config.yaml
n_layer: 14
d_model: 384
n_kv_head: 12
d_mlp: 1536
positions: "learned"
attn_scale: 0.177
optimizer: "adam_variant"
beta1: 0.95
warmup_steps: 352
decay_fraction: 0.744
dataset: "wikipedia_en"
MLP neurons of a small language model. Each row is named by its layer, matrix (up: input weights) and neuron, and shows model dimensions 192-287. Each number is 128 + 24 x the weight over its row's rms, rounded and kept within 0 to 255. Numbers have three digits each.
After each neuron's rows, "fires after" lists the tokens most often just before its 100 highest values on Wikipedia text that the model never trained on. A number after a token or word is its count.

L7.up1013:118138115127097110139157115124125107128144133123123137135124168150108151140132129167190112151093129149118142127137124140158144093184074108135186114151113138115093117176153064125072156158117113128166177092097172138117157151101146129113098132167108130177113123104150115129133145093120131123
fires after: " |" 33, " " 22, " (" 5, "-" 4

L7.up824:106111128152121084112092145114080182156140128101162172094125121146127087156128135125119130072142102140118133133128138116141124142125145152106133153104073140111158129096137120140154115151142139148144100160122127104118151117119084136114187111121168135092148152123114157150119089122133150114
fires after: "201" 18, "202" 9, "197" 9, "199" 7, "200" 6, "198" 6

L7.up568:141131140147143108116153131115087138135134090133092115117128164151146135130144130134148144106143136120149131110147127159126145106127114163126117115102087132116103141163132122124113119162141143127146182116118130108138173153130110119100132140108159141132173137150128200162138116120080091106
fires after: " " 21, "|" 13, "1" 10, " |" 5, "2" 4, "4" 4

L6.up888:127116113106124159152090161127086112192148101085133120112155154142142132151123103142111164111092120123100099113121126144123111119137162158114143115095124113090132160145105087142137118125143121104160136072134154140162073144114130135114172144148114157090147133109146162133186140102111174108
fires after: " \"" 22, " (" 13, ".\n\n" 10, "\n\n" 8, "==" 8, "==\n" 6

L7.up34:153139117146140127148166122134122152106149077137116100150130114124135126113135131107156114143102111135122141095130127153165130074139141152107181154124123137133169136147117097140112112106110128153161150134134147130159105107093100174093116135131139122125151145117104129161137099137124097110
fires after: "," 65, " " 21

L6.up483:149144157148182121183119132127141106170115081085189106138135167137144120119163141175101101094106119142099096116110151122137127093149188155102132132132120140112125134114110087164133157114135138120126138130120130124150106156143155130134141150169122117126110095071176171150117154119130173110
fires after: " \"" 34, " (" 14, ".\n\n" 10, "==\n" 5

L5.up892:070124161131134092147096129070129165146130133107099162107133129132092162147133167112157137168124113082168105079163134138107140124134096144185153156099109137127131156158135094150099116119125124112133180126151149129160095099142143124114117123174164132079138126121180129124151157151127060118
fires after: " |" 33, " |\n" 14, "-" 5

L6.up744:109068141127119139107129162117120118156138115121107180113081162162110145169132111150175166122134133118132110135134125122174125139104101103114152127107146133147130144139156092110117115099111104145157152130141123155153119124149127140129121149121092125146171135120136127155163118080123088110
fires after: "-" 30, " |" 20, "|" 13, " " 8, " -" 7, " f" 5

L7.up669:129135137120165144124102120134141124088142112134123133122129093181147097129160141109082136122138145114127103138136139152160101110137120120137163111145108137135147110120054070174151140160132120162144095109092136124166126161121115166110163125168134149094152109106119144171071121107128102100
fires after: "." 47, "," 14, " where" 5

L5.up1283:123144169117166147155100139092111165128121117130137117125138144173123179152170122133154144068120105123139126135100122157138112136132142138121136139137091141133149157141121116152110115144110113159146161110137156096188147136141109151127136132112136126169159138149143142125175142128116125055
fires after: " |" 42, "-" 13, "|" 8, "," 8, "." 6

L7.up265:151162117120129123139107130126104127154147104085135137121141129160132131138134142089139139112121155102149116109165117173134109122129149120153158173133157145127154138121134114120104126155126117142107130097125178126135093187143079105127106079143094144118088117142145137125139105129134160085
fires after: "," 57, " " 6

L6.up1286:145121131184115129148172123120110096117114081142133105115128137155128124155160140128096104125110182117094147133120141124150127093125152099145147142148085142126157109130067099171113140142147127130177093128076085139144171154107126116149154122126140129156134100117131138165098149175163086104
fires after: "." 41, "," 18

L5.up459:123143126140096124117130107123092108135138090124142097124139142103141151122148157162164076146126095113120140115114133154140107103166088102125153152092114137137152111139122104165083119125125135127163115115099128130128132125149109118110132094111150131124135138134131148155096111114093091074
fires after: " " 52, "200" 6, "201" 5

L8.up403:113115164224115120090148120130069112139107118153158120124100177130094127145109099150136108155107146150110124132126120138122124121119093142147153129133115121134101127102105100129105143134116118087142135126124178155110094117143136151126143131143120137145168107126132119103132073110130120154
fires after: " p" 18, " m" 10, " un" 8, " dis" 8, " h" 7, " d" 6

L7.up560:134137117085118153133131119105109109130123104116153181124128112162141123125092114132117130111092098094140094111143122137145091140145098143104132118113117161144113099138122129094108140179135110120156132121168129115153149068124149139124082135147153131140153135127144101092126129078103120130
fires after: " " 69, " \"" 12, " (" 6

L8.up715:142136192146145148135094133126081124107091145133115145110154177151170130149144149120134152134129123129114125136128130132148135128113106135122142160108089155107126166108117090115104147150157113141159104095101142120142115099123137146103158109117144144157134107130127118136122109176133120126
fires after: "." 61

L6.up369:112152152110129114170143118128136141110141143107081136105155132156135122155164118137170149111140098124118141094157108130142135155159069146151166129077165101128136177142153094106124113163135105094119189140118146151133102118142085146118065091088098115129107144121167111122148110099123137130
fires after: " " 39, " |" 20, " (" 5

L7.up1006:077136114084118138157141120113162112152119102125102120082160136165139148119148119109178136127133152103153110124125104120155132110122128112156145166085120154112135146165098112112144156121130104119115134075074155148138103103082085133105111120108142149145095139113160108142111166136129143123
fires after: " " 38, " |" 35

L6.up870:141143111076180143169066143107122178130134127142087130108110119129126153130127105097165137124138137142134085077151115127132079098092167142150127147118132126103174165153137124132145141106109098192121170041100137120138144123107104113127081113152080131133114154122151111125136115142125177125
fires after: " |" 21, "," 16, " and" 10, " sq" 4, " or" 4, "us" 4

L8.up47:122149121175110130172143102145137091128119096152126147133118147144156138163175132115096165121112140125125107119132117131132107075148151120118217148137087129122149149132110092145120168175112129135164146096087127120131173110092115151102134131120140135162165159100164141151139145134127115137
fires after: "\n" 27, ")\n" 14, " |" 13, "." 6, "|" 5, ";" 4

L5.up1009:157132176139155108140119150127116139147154123079139152107161188146149137170135113153128152102149118126096087149141131135147164127113124122094166140101104149131131132135121091155133104131114138072154120105135133107190157123117099129107138120133174148126150123104121157111139131124175157101
fires after: "==" 31, "\n\n" 12, " \"" 8, " (" 6, ".\n\n" 6

L6.up247:149180113136135118136140156094143119115130096124113103119133127150155147115129132104116193125134125092146091108103123169134066123103158159108136136112119140175169133127134159140118150151129130146151135143123117141157121136119090126099098122142096139178128126124162150164138137112122121151
fires after: " " 48, "," 16

L6.up393:110112163153153133163104145116125113148162123114141154151122136152105150156177136139102154103122126162124127128111118134138119117153134123155175144138119122128150119110117085133143135098101119112152157107127154130128131148133106122141130122102109136160163135113172184188115118105118145119
fires after: "\n\n" 24, "-" 21, "==" 10, ")\n\n" 5, " |\n\n" 4

L7.up85:135091127138175118134120155112121118161169103090141131130142126127148124147118108147125135120140126126113077113141131137128134133112168123105169131097086129096133162160174104137127103113150120072166167103108180141140086125100089171124128128129124136082143131112148163140142171130148187126
fires after: " (" 26, "==" 14, "===" 10, "\n\n" 9, ".\n\n" 7, " =\n\n" 5

L7.up300:187146140121123145132136125127128134114146113156110158106119131157122128156106142113132104131153134115130150122159140146147140101139116136114091166106144128122160148155136076104110133128126135168108138100100132117122121075146064137088125127155105148127175131161128152128134085102142106112
fires after: " " 30, " |" 19, " was" 7

L6.up1194:107130105102094113140086094111113167149155144128128122118137130094131097131160154122116149116130102106132114105142126088097115103091155121142144138134143119147127145093121159133128097155128134145166131102172125115116132131120117115077171117099193120110114141136109132161112094118105162114
fires after: "200" 16, "201" 15, "202" 14, "1" 7, "193" 6, "0" 4

L7.up1166:132159141148146154112093113115114141118139148092115100150110085131128108120100080137108147183130145098132157117154137148129129118151115176139176145131114155137116129099138078126097123163166116183118160134143138105120131163107132170146114110110100128138165148134110153126143129150133128105
fires after: "." 27, " to" 15, " (" 10, " in" 6, ".\n\n" 6, " of" 4

L7.up769:165167139155136109147123133114100126126128118077102137152093083126096168126167129124118155179112151122113113118114115105153120101140124156132111162083130111122141144097162088082093121146142126164121120110145119139168119075165110103098137120139156114057141155168185101136127092147136091072
fires after: " " 67, " in" 6

L7.up1411:084083105128095104143122105132136129147116138170105072123132093139089110133175130108147089163131171126142125178129137123139156105156103109121136150112138157145121110129115077123149159130163120133179120137092137146117124140126129136137176147117164136165127142130142131176097145119109089142
fires after: "201" 29, "202" 16, "199" 10, "200" 9, "197" 8, "198" 6

L8.up1472:142142173140102128127114154131099132117128125125125137129146163170100120162156130145131158133138126113093074122148128140131105095121169134135144087157084180121156153133137127151126141136117118173153122114083136131128179157116148125117149119145167140157089116124150095117109110149130119154
fires after: "." 38, "1" 5, "0" 5, "5" 4, "," 4

L8.up670:162125127141163136135086128120161147145118084098093139129146129163153167148131144108150111153162147143139138104147107137114091109137141118076168144104096165146137111135103117105125094104130150143146172105137142152160118117096123175088173148121186128117163121090147136127124122134140133118
fires after: " |" 33, " " 21, "," 7, " the" 4, "st" 4, " and" 4

L7.up697:131132121154094158121144161123075131126123106142151123119140154130124140132132105160145135086104128117120117119131135148116148086145129151142143133140090145107103092117128151121085119138159132135108146143118136111101137172121115150135116126127137129120085130116115186092110114134087130145
fires after: " " 37, "=" 8, " $" 7, "1" 5

L8.up1263:093098128113150113162112110126169159136122125090107147130147116131104139141163089094210132123087169116134065117136141092135092091109166131138116141089078156108109133129113093105129151165118098133126126106101124139165100102103102119117126126136082147120129156131156118121169135127136147139
fires after: " |" 57

L7.up554:128134133133105128089085134133102155103148159106167146135158167148135120150114128171180131164099083133137130138145138141171154147137122073148194156098099157099121100157113127115088126122154119133165171098136100154160135101158133152136105125156122131128162141112171099111131113146126150113
fires after: " " 47, " (" 16, "1" 5, "==" 4, "." 4, ":" 4

L5.up336:155170128159106139140086154101132149114143141149110138141076097163107139132151146138140156125140112146149130129135119134141125078156125161132140127075125108105165126089134066148129134141118150128158121123126152094120094141118113109118110147103152117129115131128134167163117116114116131128
fires after: " |" 25, "|" 15, "-" 14

L8.up1502:154169094139123101133088136105124135149147067097108165156128124142118144132103146084116125167150118124082124108166116105092135130124122161108125120073111150147123103114116168132103099129115125115118155132131132121143091098114097145087123129114168130057119136136176117108100127098155153121
fires after: " at" 20, " the" 12, " in" 11, "″N" 7, " on" 6

L6.up1324:127101147164151123113091126111129132151141139110158117119121138123139124132122112134139096127098146106138122088119131133127094084153112124107136145147104153098108128154147093081079161127119115119138142100153128154154117095145142138110130127135128138129141122116148112113145142090081102132
fires after: " \"" 60, " (" 13, " '" 5

L8.up469:096119120166122132065081156118114145116143118113100151107112153162115126157105136134160085109152101129107131145114137114091174158123094146127148169133111134180113101124127123088146146141091140117138137146144150107099164139133151122130116101101173145160124139102129084120131082098102117175
fires after: " p" 21, " b" 14, " t" 10, " m" 4, " sp" 4

L5.up1469:107163107068164161131119159126138118139114171132122171114109100177123116127108087096181155129096113123130136106135106130131130124151149163170129126144140150149140119130152099058133132117147095183147177097116156124129077124127139142114100128147094116127139136141142147102161153141131107115
fires after: " |" 59, " " 6

L7.up173:076123135142115138130079118114134105125123122103086150165102128141153187135129124111188144104088114085127163132145126118134132112153090142183165133105123130115131126184138073091152156189106099114138131106109103134126109108119113127081100079117094142154113151152114143087093139104117129119
fires after: " |" 52, " " 6

L7.up318:135156131146109135154105159135134115093115122126132075119085128152103122137093139145145117156129124121170128085099127142120106128108151172125115153163130123096143125120144105188138131135099124175150158143090128156160156142137125105143124187145064129125122143088097141180112086151106124141
fires after: "," 70

L7.up1138:107175121111113148179122142114149126160117113142104110082159123161142108125167082046185133137128141120110111101120140128105095137133135159138111158115119150131155153170149127095120147123092114115123147098147149124162139135092108122136137141117118126132147167120191078117163145132124133111
fires after: " |" 46, "," 19

L5.up1130:104138178172163112089100101125115143156148131133113134130126183123145140131081162153135149094164108122103117120165128136129089112079144155146179147115111126103095115144114137099150120136104140110094191137097163138136151157121166149089140125137121141087115122064136147154132133133100120131
fires after: "." 37, "-" 12, "|" 6, " the" 5

L6.up490:086113074128119163139136091117112144114138174120136118122114145153115122137172146140121130096128115095142131077125128137126149142125124091106100158153122143151124136130127108089133106155128115199213134128130116092138156137159144109132114109102115117142126122135128110133142116117148096109
fires after: "," 44, "2" 5, " when" 5, "3" 4, "0" 4

L7.up1261:133128164132121095116142118129113111134129148107168147167091138157073140119102135131181142095085142173143131091183104133160159129152130117138235156155084142134122119124136129160114156164139151137152123154100117098134107158095115142099136133105125132165123127096153141111113108110122117135
fires after: "." 40, " |" 16, "|" 5, "R" 4

L7.up1230:103167098136118189191102095121119089156133147128131169154146141117150115165146130139115175118119145138156172102144130132143104114116131121145123132156077163123181100122132065091105092130097104142149146140129114132128146108107116143114114115152134155120137124157131129113160082128116079138
fires after: " " 30, " to" 12, "1" 8, "2" 6, "6" 5, " |" 4

L7.up925:119160116082146151159125120112157126124126144105109137098107122165155176127143102095178127127144125110172126096138114102121109118161129110148160164130127140082119145161101096114166138136104106157103142113067129122171109080087106131092135111140106133126134148141131121103121146116139119110
fires after: " |" 37, " " 26

L7.up200:179149137134136130138133099124155122167140104140109154095126153161137120153126162156144119131141112133125152117148116134158130127156132134117139155097123148092143104137102108112084074121146144166125158119146107145160126107100083169087106148159114141162152146122156165167116102132166137131
fires after: " " 78, " |" 11

L7.up185:108130124096123145171146120120149127099125126148082098134158131123134141127187120082196170125105153122155118095113132077172084113141126126150125157136096163102157119143136098088138112093116105156140151088124145113135136121101113136118115128102117114161122140119120106138124129132129134103
fires after: " |" 50, "," 7

L8.up733:134106098173139110106099121113112164112113129134110124140123165204144125143132130135140123161077125130115083128184119140147123124175135114114144149081089179140129158161135111149102104107122111125162136124129144136140084132109076161085121163122131146140149158122149117136136104118126132139
fires after: " |" 44, "," 10, ":" 5, "-" 5, "2" 4

L7.up193:115099151103141081132114115134082131128136172123168114145102111112132090143187150110084118131145116170108123142119107113155147125104132117151095178098135153166118139107167103141127116112114156097192104129140131132136088140134149167138161137116125122145150142139133118153138102130159113102
fires after: "201" 34, "200" 17, "202" 15, "192" 4

L8.up828:164110177167122145130137106117151125162144127107140152129124129110126128136127151086111175101054116159104141169136118138140121136146129135090184093130137121139089133121022101114112127149118133134170120126120155121135154152155083147126148162155140137154161119126116194125105148109100165119
fires after: " p" 24, " ph" 13, "." 9, " dep" 5, " sc" 4, "R" 4

L7.up1232:098104159153166099117129114121116139115153134108143144150107179155129131132132141108139120112134119136122101100192105128133089121151137129132182161138062126118092126119136100103130150145119134129210150106117147131163127129094121167114115115115119139182124160094131119135112135127108153136
fires after: "." 32, "-" 29, "==" 10, "\n" 8, " |" 5

L8.up819:171141120142111105146085132143145142144123106133116177115150130124128139163161139119146138149113128103130090090181128109116124101141142113144185158106130163112162129136147086104105109098136105133132167102128131140153090096139105133106112105095116112125115160109136124098093084143140115127
fires after: " " 36, " (" 7, " in" 7, " his" 5, "," 4

L6.up1022:142112084140141124139127117127127112141125097135153136149113143128167129120152098153149116163135153131149143105125124169135092091123119143127191118095121145120090122161173085120129121096143144142160155118117090118128126157090116151151138157138119132094126152088114173124114101091097116086
fires after: " |" 39, " " 25, " the" 23, " in" 4

L8.up1047:139138154165150126119098100114104101110133149127154139115101152159154150156200136132096166150109168126143131121131126124146121110148117137139203115161096171108110137124130111132116096143094101110155118113080148142138158160104152133131157134159149132157141117128123156184120167114129121150
fires after: "," 25, "." 11, " and" 6, " where" 5, ";" 5

L6.up518:176120187147141102120137150120061146159119095138160174135095158120094158131150103133146105113144120095082163125140141178123138121147132103156151140138130142135157131129127120139126123171127137112113137124147115124134124124150105126141077102082118121135167134148136164154119092075155112089
fires after: " " 22, "-" 18, "|" 13, " No" 5, " |" 4

L6.up45:120117129115159151105109114101082113186107144099167132143135108174155150129115131128131148127104132107115145132117145159132114098167117171143140110082110138117122139186124087090097162130142139165133164115155156092132098122136139116110114136155147140152125110150156117105164150095096094128
fires after: " (" 40, " \"" 11, "S" 6, " |" 4, "|" 4

L6.up2:141125131164108122120137119118156124107090093138130120122154094144147112095160113095093102120148140132131119130106118094131118130147141151112123115129130161101149142124085111141118135132127137137203134092123149128138130154111106135162115161162126115128179126105099115157143115143150129115
fires after: "," 42, "\"," 6, " star" 5, ")," 5, " and" 4

L5.up1262:116117156130112171105171086130095132112126121129167110132128103117140104143160075125091099184103145145137177154126120144144122125142092085128166163121102138136065110192121126108098096147172154099088138149120114120107137151123113122166119091107125127111136132132124128105117115127111100156
fires after: " " 37, "1" 7, "2" 5, "6" 4

L5.up1088:118131132129111143115084116141108108137131119127192117132134090124117105151120120126119131106081137104147111120169116120131126101109143141133114158145129160120132102131117085128143079147143153141116161156142145125140089174109156156150131092107105133105117103120137123131112068132090112122
fires after: " " 31, " in" 11, " same" 4, " to" 4, "198" 4

L7.up797:146140148125149141144100126136123106131138125142100123127138171149133115164181129118157163118091136162077149090140122116155116121131123144143157185118139154113111127176134088090126105084102098165150122091139159142102156127096067143157162131128121134147157143106120107133181105150146136144
fires after: " |" 26, "," 23, " and" 11, ";" 6

L8.up1360:133107110120107126140115132129126163121125137087146156149081161168122108112100129112134153139123107094150144106152116110132077159130131173178124144103093150119178125099117117085076150124124090163133167150128110122173095143154128105090114123158158135101088110163139132131157157112095099105
fires after: " K" 20, " O" 11, " W" 8, " D" 7, " Y" 7, " I" 6

L6.up1095:127156099127136133135116102129087131133127125165128140107121120133103122131153163158084138137153096102103128133132132166144096086163115133149141148114132138186133063144144103103080104150136163162143099119137075119139133174140156128119164112105153140108106140131100148163101104160132117107
fires after: " " 47, "201" 5, "202" 5

L6.up985:137136143136096133096092133115124119128099140133115141103118154193142140156117096138177113161114152077134130101136121148103084108116114136130166126116147175100098120178120085096055127126096122167140150111126133126144103110112164156115140138132111132140103143102127101132127112107123129097
fires after: " " 51, " |" 21, " •" 12, " \"" 4

L6.up556:158139131150125141118144135116108099132125129106136132138132151140150164158157110123192116162103095116105135109129128141147085132115120135122182157114135122108143142130160102136091133116132138134141137137102126135175127135109119137153112121171136152161162131120127103141118105105142131122
fires after: "," 32, " and" 13, "." 8, "-" 8, " " 6

L5.up911:133132156128163148112097129104145145095104134087107138120117144179136146118104133131129130053113132112131124098106125132159118129125160129126141119155107161121151162137107108146140145131128117179160191121126149135169126137152121107125103139160141119179170111127144124103154150166147142099
fires after: " |" 35, "-" 11, "." 10, ";" 9, "," 7, "0" 4

L6.up290:113127133157166118128129154121131119180156072123138112122132139102152126186124103160116100130130138103079077113133120147128114101147142136123124137136122105125090131164153109135124126117146143065100120101106115105124097117113110127144142127115129135126108128102154157160116175063154178129
fires after: " \"" 36, "===" 7, "\n\n" 7, "-" 6, ")\n\n" 5

L7.up594:127094153158127171107136117134106135109104117148117131127125146192145128120125137107125104134129114130117092165178150124170091165155142155121163141088089145137111159129110098115173129145168123154166130137107111093184126134108106138117135123126154137140171112113123101162110152163143141127
fires after: "." 76, " |" 10

L7.up1268:129126147142161105121099131132125150160145081125096134132163103142144124146126113182107141090117144122111150115140129144130124103125128129151172146097081166074128147123118103127113115094119147142146191102116130123113129129101119182126122115104119129082173103096155194113121158151148115130
fires after: "," 27, " the" 11, "." 11, ":" 5

L6.up826:133131142172164130142120129125128142123131122115103116139146149180104105110105149167108138123141133111127141109120145150142082116148122124120150102164103137140125146149109078124127133165125122155129205124115152120140142140125122125106109138128135134130176109121092165176135152117083128146
fires after: "|" 22, "," 19, "." 8, " There" 6, " However" 4

L7.up783:144108134142152141086108119136080132109119077131141148139128157153164134143143105147127124176103131124104147097152111107133132107166143107134178137092113182135126110200149126097101101140140145135118115091167137137101083126094087122100111117110126139120109141127172098094096119092132161116
fires after: " " 78, " (" 5, " a" 4

L7.up1175:088133093085113118167122117116122106128157146126135090090132150170136144128161130106111160114118144113156102053122133117141118132129119128121110191128131156115127140147153101083083148126113119154136126096110115111122156137130118142102133113109127148145127128104138107100212083131137137109
fires after: " |" 53, " " 21, "," 6

L8.up487:116112098098112124141113113124130093155104120122145151121131158108173098135142145107132128171115102138119147126144122136140125153127112137165138122156116122164140141150085074086115094097120146147181150157130133122100139142130152172125150163121109142177127128126130126130111102127106130169
fires after: " f" 12, " p" 10, " F" 9, " sc" 7, " b" 7, " l" 7

L8.up416:114151178126130160146106131131137102084124103116102141138142111166155116100123108124105131105156140080162139117123140104151102147128147137173172140126103142137143131160109073138095130132115105162115131093114129113120143173111132113096155125154139134100185094098107156146115148117127105071
fires after: "." 26, "," 13, "|" 11, " and" 5, "\\" 5

L6.up734:117146150158150087116065129124103159162148135126095179128145148162111111148147136181164139126147100128137123106170129109142116123121108092136194098149116145140148132138124111096101136100128104136150171109131112127226157085140083142145081108102152155125130139158142139118159115128153102093
fires after: " |" 17, " the" 16, "-" 14, " a" 8, " The" 5, " was" 4

L8.up211:140090097089161137131127141157172148153163083126113154127111116161160114142114131134135123134110121112140072125147124163116108145136108160112125122060098130135105118147110125099127137136107080127148122086108133165148180115146089166119118146131115133149177121121177116122125129089109147090
fires after: " " 43, " (" 10, " ft" 7, "2" 5

L7.up1437:170114118130087134125129139122152178146114110115103142138121161165144118159112152135124132118130110119134146125153113142144107092131155128131139148100126133121126116115113157130129117143159153142136137118112103119148109117121068139079118140118185148149145134146164165157134101121104114121
fires after: " " 66, " |" 6, "|" 6, ")" 6, "," 4

L6.up1387:105104156150168122138117146115105125152138142140137157125107156153173142145156128168168135169124119149129126106144120135121105120143115153149179066079106124145124164153149108136088099083097126142146183109124148119166141086127140156114102135118125130148136148125156141081123113148119135100
fires after: " |" 32, " (" 13, "-" 12, " " 7

L6.up100:126141122100120180155126121117130135103118137140138156098146114158139105131127082119161143154074113119125140113151129145171082143122132156187151146112123160112113130131110104114120105120113131138175153139131147151135117159114056142112163108144121144119147145097129125134149094147145142106
fires after: " |" 79, " " 5, "," 5

L7.up1396:121105123187108137158099111116124083140123081104134117126089144118104151124106179149119131145126133152141122103145127160131103101132119160156170160107069150162117065130081118113110161115155128106092127149083125129149100123134121134102148132156172156109132140105131186128117150136092111139
fires after: "." 53, " In" 10, ".\n\n" 7, "In" 6, " On" 4

L7.up747:171132112168175159151125129128178118124140080131109128139131167141118114138137117104122115167112126127116109112169116121148107091140139139119163130125108134122148149116119097145097110130140110160166117110094170123117157190136072133097118130125159144156156117105136114117136142128135127090
fires after: "," 40, "." 26, ")," 4

L8.up145:170159137132125110104143095112141136130135158063114166149117177150111095120102157121110106138139112147117106105112122095124120135125113165131096079099108144140109146152147124086095081167138105152216201145128136139141158120118124114113105112133158126132114118130120126113113115092065136158
fires after: " w" 13, "ü" 12, " K" 12, " W" 9, " –" 8, " to" 8

L7.up1255:116143135176118112101125113145105082152102074110165113112100124123149071120101120127158107141081110119102126166129128156145125107129089143125180146144129101109136118164124118120067095182152181128149151123145105134102168130141155152111140089107108132116137126145163128140130099077075099148
fires after: " " 42, "35" 5, " up" 4

L7.up872:128125089118144103132097099111088137131115097118139156116150143132117142130096154178117108100114093138125113115119131110126141158130130113150148154133134145147132119111153120123128085117130150198103160119145163111135134118117121138107145144085149136099119112158145116116127064148103052086
fires after: " " 42, " the" 12, " in" 6

L7.up481:094142144175122122126129110128107106116132112083158159124120115122132093127123177126088122150133183139132106143134129153158111113149158112157171139141090119135127110122107107114148179121153124123097144159134116141130145163140110139096136098119180125138116131133161177134157142145103103132
fires after: "." 26, "In" 10, "|" 7, " In" 7

L6.up294:111138097135174146140161106132146095119148121128151160134135147130137145109103097127165145172093125115112136109105127136161105134133098155160131136055070150123127134172090098111092095076174109098125144167108140132158094133112094127124112151161140128109167169073144159115107145081140115125
fires after: " " 51, " |" 34

L7.up70:121114123182143150150152111123126147134118097101150134140104135181117112141136141116091150108122107124122147116151112094158097132143152151124201127153067154102123100109088117088121172155136147158167138133108134093148164133095103125108173141100178143179168138099137138131104117131107132148
fires after: "." 94

L6.up1461:070079128129109101155104137122164120152127075113143137155123138135110125122121138098157156128083177108139070120133115099136152119141143127124148159131097146110149134100139113108139126113134096104139126081118164139136125108134083132147161141149094140109131127123160124138106142072101173122
fires after: " |" 47, " ft" 4

L7.up1474:136149115161125132148138178116108124116100137092143123137116167183154148167133110132119131151110174119086144084143126151171091098146126147111129121132111187108144168149102080172096132129111131167128145110090142138167137164104137129154151133137105134155140123092114155157117129145142102100
fires after: "," 56, "." 11, ";" 8

L8.up529:106140133127103154151133148140146163129128117135109120095143116159165105159137085114175142110084121107129149123137125102144127130142178105141133134135120172081098184111125097084112118141112082171136135100131122132129149125131086133117156176150093151133146122107171102104133099118139128099
fires after: "," 47, " |" 9, ":" 6, "6" 5, "8" 4

L7.up588:158171094131118094170096135104118118097119147129099132135100157157183153154133116134177172110161152131176131125138139117135135094150121141140140160123133135146174172174108064119106138147135095122142163132112155139152137124156118128106105131109137122163130133136130156124107154105139111103
fires after: " " 28, " |" 23, " (" 12, ";" 4

L7.up14:152150115082077131148108130126131108108091100093104131141121152127140128150175135117135125130110114089124125069132134134135085120133102144148140160078150132120099122161161118085156106146132148162172166069134128120136151082115099143127116140118125134133129175156119105134164099106097106061
fires after: " " 72, " (" 8, " by" 4

L6.up886:139142118148084147150099148103132135110097130108061145125100123181146131134137130101165159116143139123140101086118128111150123099165105185121098142085159132135190157176128102108135151140149121148193150113108155132139172110121123088133110118137137120172150144117145116133126146139146155149
fires after: " |" 33, ";" 7, " Sc" 4, " S" 4, ");" 4

L6.up386:115083170155137114127122174099130131122147142141121169101091128191118145127120120132162101082149115085138130109117123130149117118147118123157139126157127140129112161125122106147101157117109119143143137130107141114155144119143141142100141121161138133139163115142142096129136158135096102121
fires after: " |" 40, "-" 11, ";" 6, ":" 4

L7.up712:130134098130142110125118089119101117123141091050128136123119127132137154147121106163141167162101124114098105090136128152097149084105142113121111139074166116168135101148162148126073096111150137085101128131099116141168126142109140117108109114132147134103093135135163122136102087152146107129
fires after: " in" 24, " " 23, " the" 17

L7.up1358:146150095185109150165126146126129111083146080101048098141135114164132143123139162133133141137145112125133105108119128185163087126096115155122124144152113125186179132169136113129092159116130138124143116147111147113108166146131106097117115085105118145156128120133120131153135102161146114140
fires after: " " 71, " B" 4